config.toml
n_kv_head = 8
activation = "tanh_gelu"
qk_norm = false
lr_head = 0.0142
doc_mask = false
MLP neurons of a small language model. Each row is named by its layer, matrix (up: input weights) and neuron, and shows model dimensions 64-159. Each number is 200 + 20 x the weight over its row's rms, rounded and kept within 0 to 999.
Before each neuron's rows, "fires on" lists the tokens most often at its 100 highest values on Wikipedia text that the model never trained on.

fires on: ", ", "–", "-", ": ", "of "
L8.up1566,220,181,200,216,206,165,194,196,195,201,184,192,205,172,246,191,185,209,144,166,214,195,230,178,201,182,179,229,201,174,203,217,211,207,188,194,179,200,196,168,201,242,238,227,207,209,173,175,185,211,187,219,213,212,228,207,241,184,230,204,193,185,220,220,231,195,224,181,188,213,172,190,176,180,192,187,219,198,191,204,198,169,189,205,182,191,137,181,223,207,198,220,183,207,215,163

fires on: "the ", "'", "' ", "(", "- ", "\" "
L8.up1198,178,182,185,213,248,227,167,223,196,202,208,216,192,236,186,180,193,205,192,154,184,214,235,183,190,224,212,215,203,186,195,209,206,182,203,193,229,178,198,218,169,182,210,219,196,164,218,192,205,196,200,212,218,178,169,165,221,167,233,206,207,187,202,218,201,228,204,204,201,237,178,204,194,183,169,183,161,181,182,211,205,202,210,197,205,210,219,236,193,188,178,216,214,218,181,187

fires on: "(", "in ", "on ", ", ", "– ", "of "
L8.up625,201,200,189,183,177,208,198,189,237,207,217,207,213,252,185,196,187,204,231,170,191,203,202,219,194,213,205,213,198,204,145,184,206,195,193,216,172,192,199,198,202,196,183,204,160,177,201,231,202,197,192,171,211,179,173,222,163,201,187,208,203,228,212,187,179,144,193,155,222,202,213,233,212,188,228,181,212,204,209,239,257,171,233,203,232,264,207,167,197,194,202,204,180,185,190,205

fires on: "of ", "to ", "200", ". ", "| ", "on "
L8.up280,163,184,189,192,204,188,178,168,166,210,186,177,226,187,195,178,189,211,163,214,227,179,210,202,240,218,206,203,189,203,177,176,190,203,214,196,191,216,201,209,224,224,169,215,199,186,186,183,187,182,175,211,187,207,184,219,178,206,250,197,137,169,196,161,183,224,164,174,213,188,185,222,173,214,181,191,196,191,183,222,193,218,182,206,185,191,184,210,247,201,207,211,200,200,208,181

fires on: "°", ".", "N ", "of ", ": ", "\n"
L8.up3182,177,184,197,199,208,246,209,174,210,203,199,170,203,220,235,208,176,195,223,214,189,201,229,218,221,207,204,229,210,251,208,216,186,187,196,208,235,225,175,174,212,181,246,190,216,214,199,214,215,214,207,224,178,170,205,173,182,184,163,209,188,191,189,207,236,170,205,191,181,232,184,184,197,180,160,213,170,212,200,198,207,223,217,185,225,197,192,184,221,198,179,181,222,206,230,194

fires on: "-", " ", "yp", "−"
L8.up2409,211,188,211,195,214,220,193,221,202,207,217,212,194,235,204,209,160,221,233,151,227,177,220,214,227,221,220,224,161,179,209,190,165,175,213,203,219,216,222,182,188,178,222,188,219,229,198,192,182,206,234,196,175,200,211,188,190,205,219,216,160,186,195,212,222,194,213,202,175,206,204,196,220,201,230,228,199,211,242,211,227,224,201,172,204,220,203,195,212,200,244,182,203,211,208,220

fires on: "–", "to ", "and ", "and", "as ", "was "
L8.up3358,207,218,183,226,199,194,198,181,244,191,202,196,210,220,216,241,197,183,217,189,220,183,197,156,199,207,203,221,148,217,202,238,196,169,162,204,214,234,231,204,173,172,199,190,207,237,189,216,192,201,208,178,227,213,201,220,208,154,222,208,196,226,195,231,196,183,214,204,191,173,195,197,200,193,168,200,188,189,213,203,217,221,174,212,198,195,198,207,170,172,207,187,171,209,193,204

fires on: ".", "—; ", "; ", "to ", "who ", "| "
L8.up1655,184,163,218,196,248,201,211,171,230,206,192,199,168,218,185,212,204,228,243,201,205,223,185,227,209,208,228,218,206,172,192,212,204,206,207,229,228,151,200,202,190,212,197,203,192,214,165,201,193,195,219,171,189,197,186,179,175,171,209,225,200,232,219,216,221,207,222,195,186,251,163,198,208,197,223,194,198,208,164,236,226,189,189,191,237,217,183,209,218,212,151,190,211,201,202,179

fires on: ", ", "(", "its ", "2", "s ", "and "
L8.up3904,210,160,190,197,212,194,152,189,199,196,235,184,197,253,188,240,232,234,180,178,227,213,182,186,241,209,214,242,202,221,181,182,176,207,188,188,194,220,206,190,189,197,209,198,168,233,169,203,161,198,211,212,211,222,231,248,216,217,185,199,191,179,195,230,181,218,218,217,198,223,207,197,213,237,227,170,209,202,188,194,168,215,191,192,206,213,201,214,210,197,237,194,199,214,226,180

fires on: "in ", "1", ") ", "was ", "–", "8"
L8.up1143,149,202,192,191,221,167,183,202,226,192,179,220,231,212,203,175,201,192,242,194,190,156,180,200,205,195,209,223,189,185,199,170,201,188,240,169,186,207,192,200,240,226,189,159,194,186,171,209,182,193,193,201,211,176,170,211,217,215,219,192,179,163,219,181,174,193,180,214,215,214,224,206,193,227,168,217,187,194,194,203,199,223,204,191,181,203,226,187,207,166,140,189,196,202,198,202

fires on: ", ", "-", "°", "), ", "uck"
L8.up518,209,195,247,212,180,204,189,220,195,147,224,207,197,202,236,201,191,188,238,179,195,204,182,226,196,223,242,219,249,219,210,198,197,220,231,166,163,189,237,177,179,232,184,217,193,193,200,176,203,178,171,167,228,174,192,232,179,203,194,182,189,180,207,230,208,192,209,189,206,217,213,182,196,212,207,196,203,205,198,188,177,195,227,195,204,205,219,188,199,233,211,200,185,225,184,186

fires on: "s", "s ", "of ", "ues", "in ", "| "
L8.up796,203,216,239,206,199,192,191,239,196,194,213,220,192,223,200,213,208,182,183,200,175,170,195,204,203,184,205,240,201,198,203,209,196,185,214,198,191,226,189,199,180,150,216,247,189,229,230,216,195,166,213,201,197,192,179,177,187,180,176,223,191,184,208,180,176,186,187,210,197,216,178,208,209,171,201,238,199,189,227,172,216,211,208,191,218,193,228,213,215,210,190,217,199,199,194,227

fires on: "- ", ".", "|", "-", " ", "as "
L8.up2143,185,218,238,190,227,173,194,263,226,222,212,221,192,207,215,189,220,218,193,247,201,196,224,194,223,196,229,159,213,183,196,207,143,183,188,193,198,210,188,167,235,211,183,167,214,187,225,188,164,217,242,204,215,205,177,177,208,204,235,200,184,215,216,203,200,203,198,184,167,194,220,229,203,178,216,217,194,199,198,233,193,210,205,214,210,182,192,209,189,164,225,176,213,225,193,173

fires on: "in ", "G", "as ", "of ", "at ", "J"
L8.up1555,191,209,206,203,199,229,215,183,216,175,190,203,207,170,226,179,187,223,212,211,211,214,170,188,208,146,211,200,238,206,187,221,208,222,173,190,187,207,195,209,223,183,246,227,185,213,234,251,199,204,170,157,204,203,194,181,208,204,217,191,168,193,218,193,201,196,186,189,200,162,198,200,210,206,197,217,206,179,187,190,218,187,217,217,189,190,223,204,167,216,220,193,207,234,220,216

fires on: ", ", "and ", ". ", "where "
L8.up2427,193,208,199,180,217,184,178,169,193,170,187,188,216,216,220,199,204,224,201,200,208,193,190,187,222,218,178,199,213,247,190,225,217,225,167,194,188,147,218,211,238,180,191,200,230,207,221,196,227,193,228,201,179,231,227,223,184,206,187,176,178,225,197,192,157,225,183,222,203,191,190,219,178,200,212,211,209,128,207,187,256,211,218,209,192,190,234,202,170,197,168,207,211,240,156,161

fires on: "'", "to ", "as ", "of ", "\"", "the "
L8.up3953,189,160,205,183,187,185,161,204,223,242,177,217,202,185,180,234,229,190,168,219,184,194,180,228,206,214,237,228,223,209,209,191,195,205,220,205,215,192,189,232,205,168,229,201,222,201,205,202,199,200,167,180,243,249,184,232,194,193,199,222,225,201,187,186,173,196,209,166,216,234,203,155,204,180,186,177,196,189,203,164,159,181,244,206,204,227,188,220,191,218,190,213,184,192,179,207

fires on: "in ", "- ", "of ", "on ", "off "
L8.up240,192,176,210,187,171,183,164,207,227,226,175,166,228,205,230,189,198,180,217,203,200,187,207,183,194,217,223,207,189,201,182,156,207,224,218,229,187,199,205,223,216,227,244,200,190,197,219,222,232,186,222,185,202,217,179,189,221,182,228,156,185,213,153,192,211,154,232,186,194,153,149,193,161,213,201,220,222,130,216,196,207,198,215,211,229,226,235,236,214,221,251,218,192,207,194,184

fires on: "of ", "the ", "to "
L8.up1806,210,210,215,222,183,187,188,219,176,175,203,206,175,228,172,195,185,241,199,199,169,225,201,220,201,249,231,211,212,151,210,175,178,207,201,196,221,195,184,197,184,244,177,171,212,194,191,207,196,173,197,201,189,214,168,224,211,186,222,201,208,188,202,172,190,199,183,182,227,224,220,217,217,185,176,207,222,203,196,238,191,205,203,224,208,176,208,198,192,225,233,174,203,215,210,176

fires on: "However", "to ", ").", "by ", ".", "position "
L8.up1431,201,192,182,173,224,194,187,217,218,194,193,151,207,241,201,209,175,230,196,223,190,190,187,159,184,208,228,214,233,218,196,193,179,181,199,210,199,223,210,193,224,174,153,206,155,172,184,203,197,193,221,217,237,212,228,227,191,227,228,196,200,227,226,186,199,194,196,192,217,223,218,158,208,204,223,209,196,223,175,226,219,217,181,192,189,164,226,192,199,216,186,231,202,183,173,170

fires on: "to ", "from ", "ad"
L8.up996,216,181,221,246,224,200,199,198,231,209,198,210,237,223,192,206,257,210,197,171,183,221,173,188,221,192,223,169,222,181,219,194,198,196,231,197,203,210,179,238,168,203,191,210,223,227,189,204,201,196,198,184,175,218,161,218,211,212,262,210,181,211,232,222,165,187,224,206,164,223,199,221,188,196,204,189,210,230,194,209,203,193,221,205,194,192,207,215,198,217,195,171,175,200,222,164

fires on: "to ", ", ", "and ", "not ", "United "
L8.up2832,220,219,186,212,214,181,174,212,185,183,189,198,204,212,211,195,187,202,229,183,183,197,201,187,230,162,177,218,175,193,181,205,234,217,177,206,243,219,201,200,179,199,226,204,220,201,209,222,191,160,209,207,214,223,219,137,147,209,220,230,195,227,191,190,174,215,183,171,185,210,211,183,200,212,188,175,194,174,201,195,183,221,190,203,202,183,194,202,212,199,207,214,178,215,158,194

fires on: "of ", "- "
L8.up150,211,190,208,192,229,201,186,224,232,179,200,208,209,228,205,196,231,188,208,198,189,172,190,193,234,207,222,190,178,175,151,199,200,219,203,222,206,168,220,146,220,214,213,177,226,178,211,183,177,188,175,214,188,236,171,225,215,187,224,209,199,207,203,182,174,162,177,199,196,190,230,199,199,216,220,237,251,210,196,168,209,194,175,222,225,192,240,203,236,186,194,217,198,196,206,182

fires on: "= ", "\n\n", "=", "born ", "Website", "("
L8.up297,181,174,196,176,209,174,204,206,236,231,163,202,197,168,197,193,176,228,169,210,223,237,168,206,186,223,195,213,241,210,188,193,190,236,192,208,189,159,166,205,232,207,211,229,171,210,243,207,212,207,204,173,224,194,167,193,194,174,197,230,216,192,192,199,229,234,210,183,233,189,199,208,217,203,218,207,187,188,227,224,186,175,216,194,186,207,232,208,212,169,179,216,202,192,207,177

fires on: "that ", "the ", ". ", "at ", "as ", "The "
L8.up3385,167,198,186,233,194,203,180,181,180,196,207,205,220,200,180,224,215,190,178,200,196,201,179,180,197,228,218,179,201,229,239,234,179,204,226,213,183,202,193,219,211,165,218,214,178,192,205,220,218,217,190,166,217,220,194,186,218,203,193,226,166,181,215,198,187,198,175,202,184,211,176,204,190,203,163,169,224,206,199,191,225,209,194,191,248,221,196,194,210,201,183,194,222,238,191,177

fires on: "| ", "|", "'", "— "
L8.up4060,192,207,216,230,229,161,172,210,187,204,136,197,201,204,229,180,230,183,197,231,247,248,181,200,205,212,222,244,203,204,227,196,203,203,206,214,185,210,213,191,225,196,244,216,198,206,202,182,217,221,229,200,203,216,206,195,183,195,211,163,223,225,183,169,218,218,215,199,222,211,203,213,153,218,170,175,220,200,171,157,214,202,166,205,210,236,211,170,229,223,222,176,206,191,221,216

fires on: "| ", "of ", "202", "200", "201"
L8.up2714,197,210,201,167,187,215,214,187,186,205,208,208,215,162,206,178,205,231,244,211,210,211,191,213,200,191,193,172,213,173,184,170,205,188,241,178,196,209,175,242,190,198,204,232,220,201,178,176,218,222,208,194,195,193,191,198,172,211,237,242,189,220,179,191,209,170,157,205,242,222,190,212,186,175,182,194,193,201,198,195,221,181,206,203,220,193,198,195,179,195,183,257,157,192,224,153

fires on: "al", ", ", "l", "er", "-", "("
L8.up3427,205,166,238,184,220,218,195,227,179,189,225,199,206,207,221,200,177,179,174,159,207,187,193,184,203,246,201,213,204,192,226,238,179,214,223,185,201,185,173,201,174,223,143,186,191,217,170,191,190,187,187,215,226,201,208,185,193,183,208,193,151,197,228,223,236,200,208,262,220,220,187,175,172,205,260,204,196,230,196,183,194,177,203,192,161,219,192,218,193,196,201,233,207,186,218,213

fires on: "the ", "by ", "in ", "to ", "his ", "| "
L8.up1490,197,186,198,156,225,191,179,199,212,212,193,202,221,189,200,178,208,220,193,243,236,217,193,202,193,175,192,198,209,224,203,189,196,208,204,184,196,200,242,211,194,205,188,209,193,170,175,183,171,237,207,177,199,193,199,221,228,218,218,170,200,170,196,196,209,161,192,173,229,240,174,171,198,186,187,212,198,208,190,185,214,193,212,196,193,237,188,200,216,159,197,235,198,197,206,234

fires on: "of ", "("
L8.up1928,213,159,187,181,209,184,214,201,226,205,172,214,208,187,202,198,183,199,205,214,190,230,191,201,212,153,177,243,214,224,224,171,208,192,220,187,183,172,165,216,180,212,256,207,213,212,223,217,221,207,208,187,188,197,237,175,217,173,165,232,215,180,195,205,220,214,187,178,185,251,223,201,193,184,178,203,226,192,185,202,204,205,214,202,173,203,212,200,172,224,190,175,220,208,227,227

fires on: ", ", "and ", "01"
L8.up2119,229,194,187,238,162,165,182,212,221,175,217,167,194,188,186,228,160,199,187,218,191,170,204,163,221,171,168,167,166,212,200,222,219,189,187,186,198,212,206,168,198,219,157,198,204,181,206,218,224,199,191,213,206,207,180,185,190,185,240,225,211,238,190,221,231,185,197,183,171,207,172,210,191,195,192,204,190,209,172,183,180,183,234,205,204,206,196,200,204,182,213,214,192,221,191,213

fires on: "| ", "1", "of ", "from ", "–"
L8.up976,224,160,188,210,197,172,221,191,193,211,193,199,185,216,177,198,207,241,204,189,183,183,175,194,196,176,179,213,190,182,199,148,196,208,202,193,212,227,178,194,212,197,206,169,211,219,190,173,194,169,188,203,202,178,235,236,213,198,235,194,196,221,216,248,179,217,164,163,171,219,212,186,196,212,259,186,188,190,234,218,203,210,222,192,173,188,201,186,228,208,160,193,197,205,202,207

fires on: "in ", "s", ", ", "2", "1"
L8.up1971,195,168,206,208,224,200,201,213,194,194,197,201,176,198,210,199,207,213,214,195,201,210,201,208,215,231,190,190,226,179,211,171,168,189,205,213,209,167,208,140,242,231,224,181,213,208,212,161,197,198,195,186,222,241,207,222,243,188,191,203,190,191,183,184,199,191,199,211,205,231,198,208,189,181,243,220,186,195,213,160,156,217,179,177,183,212,216,168,186,228,207,197,157,208,174,199

fires on: ", ", ": ", "'", "- ", "\n\n", "\n"
L8.up3119,203,185,200,189,168,231,183,218,244,190,235,237,175,204,169,177,235,194,175,225,191,210,176,214,212,203,203,197,179,220,207,214,208,203,205,190,200,213,194,218,202,178,173,178,267,202,227,234,186,218,229,198,187,204,208,212,242,206,191,218,207,182,214,231,207,206,197,205,170,208,197,210,211,222,179,191,189,178,214,246,211,167,184,196,211,194,208,200,178,195,217,213,175,208,182,213

fires on: "as ", "at "
L8.up602,203,187,174,162,250,197,230,205,222,186,226,227,211,196,188,194,227,204,197,208,206,211,195,224,185,208,191,217,244,185,221,251,196,193,185,171,165,173,188,188,197,189,214,208,203,229,222,201,235,228,222,211,211,177,157,203,194,194,211,245,226,191,202,191,219,199,171,208,194,227,202,194,187,229,148,190,218,197,188,196,198,163,234,201,239,190,174,172,195,194,169,179,192,198,210,190

fires on: "of ", "the ", "for "
L8.up465,227,205,210,188,230,193,195,213,187,235,175,207,227,221,181,173,200,189,217,176,209,237,220,219,166,222,204,198,196,199,203,170,169,187,203,147,168,200,152,189,185,192,188,169,161,163,176,214,154,193,182,221,210,177,211,180,188,224,203,218,200,202,222,193,203,198,169,164,182,242,214,204,179,236,176,193,213,225,205,211,232,171,227,165,209,219,189,207,229,189,193,191,204,162,220,187

fires on: ", ", "his ", " ", "-"
L8.up2821,211,176,201,185,225,203,198,227,214,220,178,235,182,190,189,177,199,190,196,193,207,167,228,204,201,203,208,202,198,164,221,201,179,188,191,161,182,188,213,223,202,199,190,211,178,232,219,211,166,193,216,190,152,173,188,204,210,211,197,223,195,194,204,227,210,205,177,193,192,202,203,186,206,208,177,198,171,249,199,226,193,180,182,154,228,207,205,255,217,171,196,220,198,229,198,228

fires on: "(", "| ", "-", "; ", "- "
L8.up2936,186,221,163,218,242,202,243,220,192,214,207,192,198,245,187,203,192,189,189,194,183,199,204,187,207,171,179,220,212,166,203,181,216,187,192,207,196,194,239,245,190,201,186,209,177,177,216,199,174,204,254,200,174,221,196,151,215,198,201,194,196,210,239,195,154,213,196,215,200,201,196,203,201,203,207,189,190,208,191,205,181,204,169,226,206,197,214,205,198,195,190,227,217,183,184,242

fires on: "the ", "\n", "| ", "of ", "a "
L8.up104,203,167,213,198,208,189,203,228,188,197,206,214,188,209,177,186,197,180,148,226,203,173,204,212,227,203,235,216,195,206,173,193,193,190,174,182,179,168,184,201,186,234,201,200,202,199,181,158,186,204,203,242,213,200,214,201,179,224,218,182,158,194,207,208,188,233,185,188,208,236,170,228,190,203,197,169,234,203,186,230,172,187,213,229,214,212,224,180,190,201,202,187,198,203,218,200

fires on: "in ", "served ", "to ", "under "
L8.up2283,213,200,193,165,209,186,211,231,174,175,168,191,239,196,195,181,197,194,173,197,212,216,235,213,145,198,196,216,190,230,207,199,178,199,192,216,191,192,179,188,176,216,216,188,177,190,204,214,194,232,217,182,192,201,211,201,189,224,212,185,216,176,223,162,183,240,180,216,200,190,191,194,232,191,217,208,168,219,186,188,185,224,238,186,242,242,210,177,233,211,219,194,206,209,187,232

fires on: "and ", "a ", "| "
L8.up367,177,170,180,192,186,195,198,203,203,227,184,226,190,199,168,212,189,193,207,177,162,169,198,204,214,180,220,230,205,229,219,185,215,211,166,225,196,191,194,205,196,206,179,216,246,227,222,212,153,187,235,208,227,228,193,175,198,195,185,196,257,220,211,189,203,217,237,196,183,176,217,230,224,201,199,179,182,182,210,210,233,166,207,204,212,197,214,193,227,200,263,245,211,213,199,200

fires on: "-", "as ", ".", "to ", "the ", "for "
L8.up1798,207,187,201,225,214,154,191,203,172,236,208,232,191,227,204,206,188,194,200,190,187,205,177,182,197,224,199,205,200,188,210,180,215,176,186,202,153,212,192,223,194,176,171,208,167,182,176,224,199,191,200,186,207,216,164,146,199,227,186,235,207,169,238,238,204,205,193,193,195,179,200,223,224,180,172,195,166,203,175,186,183,180,193,197,214,167,198,207,157,205,208,193,194,228,217,206

fires on: "| ", "in ", "position "
L8.up1968,210,214,189,208,221,205,209,196,218,209,217,215,183,199,200,225,222,183,195,197,200,175,193,150,169,209,233,250,223,212,192,233,204,167,205,208,179,208,210,196,229,164,199,212,169,193,192,206,162,185,230,188,182,184,240,144,216,220,177,217,183,179,177,218,200,217,201,178,156,205,222,202,192,201,222,182,176,229,212,205,234,202,181,204,216,180,195,204,209,197,198,189,176,165,193,181

fires on: "in ", "to ", "of ", "out ", "up "
L8.up519,225,205,201,222,179,234,221,198,219,219,201,232,214,236,191,200,168,219,213,174,163,204,210,164,188,177,254,188,227,202,172,197,201,191,207,192,186,201,209,199,168,206,177,236,222,189,209,179,201,159,222,171,217,189,197,210,168,181,244,184,207,233,217,188,185,192,190,234,224,232,203,225,188,198,203,232,231,209,227,186,188,187,201,174,192,175,178,177,207,199,223,172,215,193,228,225

fires on: ", ", ". ", "| ", "|", "Cast", "• "
L8.up2704,233,174,201,202,209,210,195,186,226,180,179,211,198,198,220,185,205,226,180,226,187,199,201,211,241,223,184,209,221,199,215,216,204,241,186,217,190,166,211,223,204,208,204,188,226,234,180,216,220,194,179,209,164,247,209,220,239,219,176,191,214,214,190,206,211,215,215,204,186,186,199,217,220,196,204,179,202,175,164,226,182,204,177,189,195,186,193,209,197,236,183,212,221,164,242,191

fires on: "| ", ", ", "and ", "was ", "order "
L8.up3036,219,200,181,201,198,194,227,199,193,189,174,213,199,195,190,212,223,205,172,152,193,207,182,196,191,182,191,190,179,156,227,203,174,205,211,201,203,164,223,237,218,183,217,170,183,189,182,222,242,191,224,206,194,214,180,190,215,208,164,178,216,182,209,209,184,226,166,181,204,196,212,232,225,171,222,205,202,182,187,219,176,157,229,222,238,192,190,207,196,189,210,189,203,210,206,194

fires on: "from ", "to ", "|", "of ", ":", "–"
L8.up2212,186,206,203,170,198,201,208,223,225,188,177,208,203,219,186,214,174,213,161,206,193,232,197,193,220,223,207,210,183,217,192,195,165,191,191,196,212,217,229,177,195,237,203,220,209,207,210,180,153,225,209,192,215,209,188,185,169,188,211,183,207,183,222,184,194,193,182,213,207,222,198,223,195,185,187,209,186,206,195,210,166,213,223,239,204,188,224,207,179,195,211,193,183,246,220,196

fires on: "s", "S", "of "
L8.up2011,185,205,206,242,181,186,215,209,187,214,197,204,169,226,224,235,205,196,171,176,201,211,176,200,188,180,200,183,190,197,202,148,205,172,191,167,208,198,219,195,194,179,222,196,234,181,193,208,236,191,192,153,203,177,182,212,197,226,193,210,237,215,196,211,219,172,177,189,181,194,197,203,173,201,187,192,192,185,199,198,201,165,163,217,192,188,240,212,186,230,220,184,187,206,179,206

fires on: "201", "200", "(", "199", "-", "the "
L8.up3905,197,209,227,190,177,192,178,226,203,165,214,161,199,236,232,247,195,236,238,213,188,214,162,195,208,184,193,229,201,155,183,209,218,189,203,176,169,203,228,158,194,215,212,214,186,197,215,215,163,188,220,224,245,217,191,177,191,191,185,190,185,213,249,225,217,188,190,192,214,210,188,166,204,143,212,191,182,194,210,219,210,188,207,186,209,179,195,215,202,209,189,221,201,246,195,209

fires on: "===", "==", "and ", "the "
L8.up2049,251,229,212,209,206,185,177,165,196,217,216,212,195,232,199,211,198,216,236,209,210,215,202,186,171,224,193,195,173,184,198,185,176,183,204,210,185,196,211,183,206,211,191,195,180,190,162,208,133,164,192,199,181,186,211,183,200,190,228,181,215,157,173,204,208,206,198,187,217,197,211,196,191,206,220,194,247,158,172,195,200,209,201,143,188,218,215,193,226,205,253,212,201,206,225,164

fires on: "'", "of ", "-"
L8.up2905,189,207,164,204,242,181,175,230,185,216,174,220,187,182,169,201,209,213,212,186,178,191,218,193,197,205,196,234,174,219,248,206,189,196,184,170,208,200,201,185,180,216,208,228,217,155,169,206,134,174,204,214,227,197,205,209,193,160,226,202,174,176,207,161,214,167,224,209,206,233,173,196,200,196,215,208,223,198,216,203,201,209,190,200,239,211,201,192,231,218,200,163,217,178,224,237

fires on: "′", "| ", "of ", "s ", "% ", "its "
L8.up1170,169,194,209,186,215,228,165,146,191,198,190,202,207,197,216,181,221,232,217,171,250,211,187,200,228,192,196,220,195,197,190,167,211,199,213,202,202,185,198,225,179,223,200,189,209,198,212,173,132,223,214,199,193,195,188,238,176,183,188,214,200,175,181,160,209,221,181,202,184,235,167,208,227,178,213,214,183,233,197,198,186,191,202,222,243,207,198,190,209,175,203,193,205,178,232,179

fires on: "|", "2", "— "
L8.up1546,253,242,226,228,203,190,186,233,192,208,203,211,187,211,247,208,183,204,209,153,186,209,222,229,216,186,186,207,211,199,197,164,206,210,191,192,189,205,189,166,224,207,230,179,186,191,168,171,186,205,243,200,190,214,203,234,227,194,227,216,198,175,197,223,226,210,207,230,169,206,233,220,229,177,231,206,251,193,191,182,162,224,210,213,212,218,208,181,210,233,214,198,178,203,186,200

fires on: "the ", ".", ", "
L8.up4074,184,194,202,237,189,166,165,198,220,156,193,190,215,217,178,199,204,231,203,188,218,185,196,192,189,194,199,220,216,180,193,204,199,203,221,172,222,205,223,229,170,245,189,203,153,181,197,207,224,177,171,217,207,178,208,194,209,201,207,183,238,174,166,189,209,197,193,194,242,208,190,240,189,183,194,188,195,163,203,199,172,178,221,228,214,199,212,220,202,196,193,212,202,173,194,224

fires on: "a ", "-", "the ", "to ", "ary", "an "
L8.up2105,221,176,213,199,195,237,209,201,211,196,207,228,200,208,178,208,183,183,194,197,226,191,201,214,230,223,222,195,198,196,216,180,198,206,185,213,166,172,200,202,165,211,211,184,228,199,229,199,184,186,216,200,214,184,195,195,221,185,187,212,181,182,223,211,176,209,224,207,180,216,183,199,220,216,231,157,212,171,194,233,215,179,193,218,191,237,216,225,166,188,188,226,190,219,193,178

fires on: ". ", "\n", ", ", "\n\n", "s ", "s"
L8.up910,160,206,195,195,209,194,199,151,235,155,205,209,203,159,174,189,184,216,181,196,211,185,181,231,192,201,188,236,171,207,206,244,202,225,195,193,210,167,199,195,218,211,202,209,221,247,214,205,192,220,215,186,208,177,224,224,206,196,203,212,186,185,174,199,168,193,183,179,193,206,187,202,216,190,205,209,185,168,235,225,185,215,205,146,190,202,223,220,172,226,185,209,194,160,207,201

fires on: "the ", "to ", "a "
L8.up4017,243,220,205,214,234,191,180,219,205,200,195,203,178,225,192,173,222,185,206,156,200,227,164,203,195,198,200,197,184,146,179,192,179,170,200,217,196,189,211,215,187,191,193,192,211,196,221,191,200,190,220,179,224,180,224,216,214,173,195,222,157,203,216,202,186,230,220,198,184,218,157,208,188,190,239,173,210,208,185,211,188,220,188,209,218,169,201,179,200,211,176,226,209,192,219,219

fires on: "a ", "| ", "each ", "their ", "what ", "that "
L8.up2915,182,208,184,213,188,177,199,193,208,192,184,242,213,199,207,189,171,209,202,197,192,215,215,200,170,173,223,183,173,181,226,191,202,172,189,197,181,168,220,180,196,186,220,226,194,214,182,212,214,164,209,218,256,210,207,217,183,196,173,207,216,239,219,197,198,213,196,199,172,203,162,198,209,204,172,219,185,174,195,188,228,183,223,222,223,199,187,228,179,218,210,178,230,195,198,184

fires on: "first ", "second ", "name ", "son "
L8.up2842,145,213,210,209,195,177,218,177,169,210,206,168,198,169,205,229,176,202,205,187,169,215,216,244,214,230,200,211,206,227,197,221,209,227,226,181,196,196,213,210,184,204,188,180,192,184,222,171,213,186,203,220,225,201,180,210,178,218,210,195,244,177,215,175,212,197,203,183,197,182,173,186,222,192,215,219,215,172,202,192,197,211,206,203,166,186,194,198,182,228,185,161,195,209,196,185

fires on: "an ", "at ", "and ", "Prix ", "of ", "and"
L8.up2719,182,206,169,221,195,205,181,168,173,205,200,228,168,175,191,195,194,226,206,207,211,204,179,184,185,197,171,215,173,233,209,201,207,192,183,199,193,168,201,227,194,220,204,226,198,217,211,200,217,198,216,200,189,141,175,203,243,192,172,249,191,208,161,215,220,193,184,180,234,188,212,194,205,205,227,160,205,206,187,205,224,161,187,211,207,219,216,220,215,248,218,176,211,244,210,210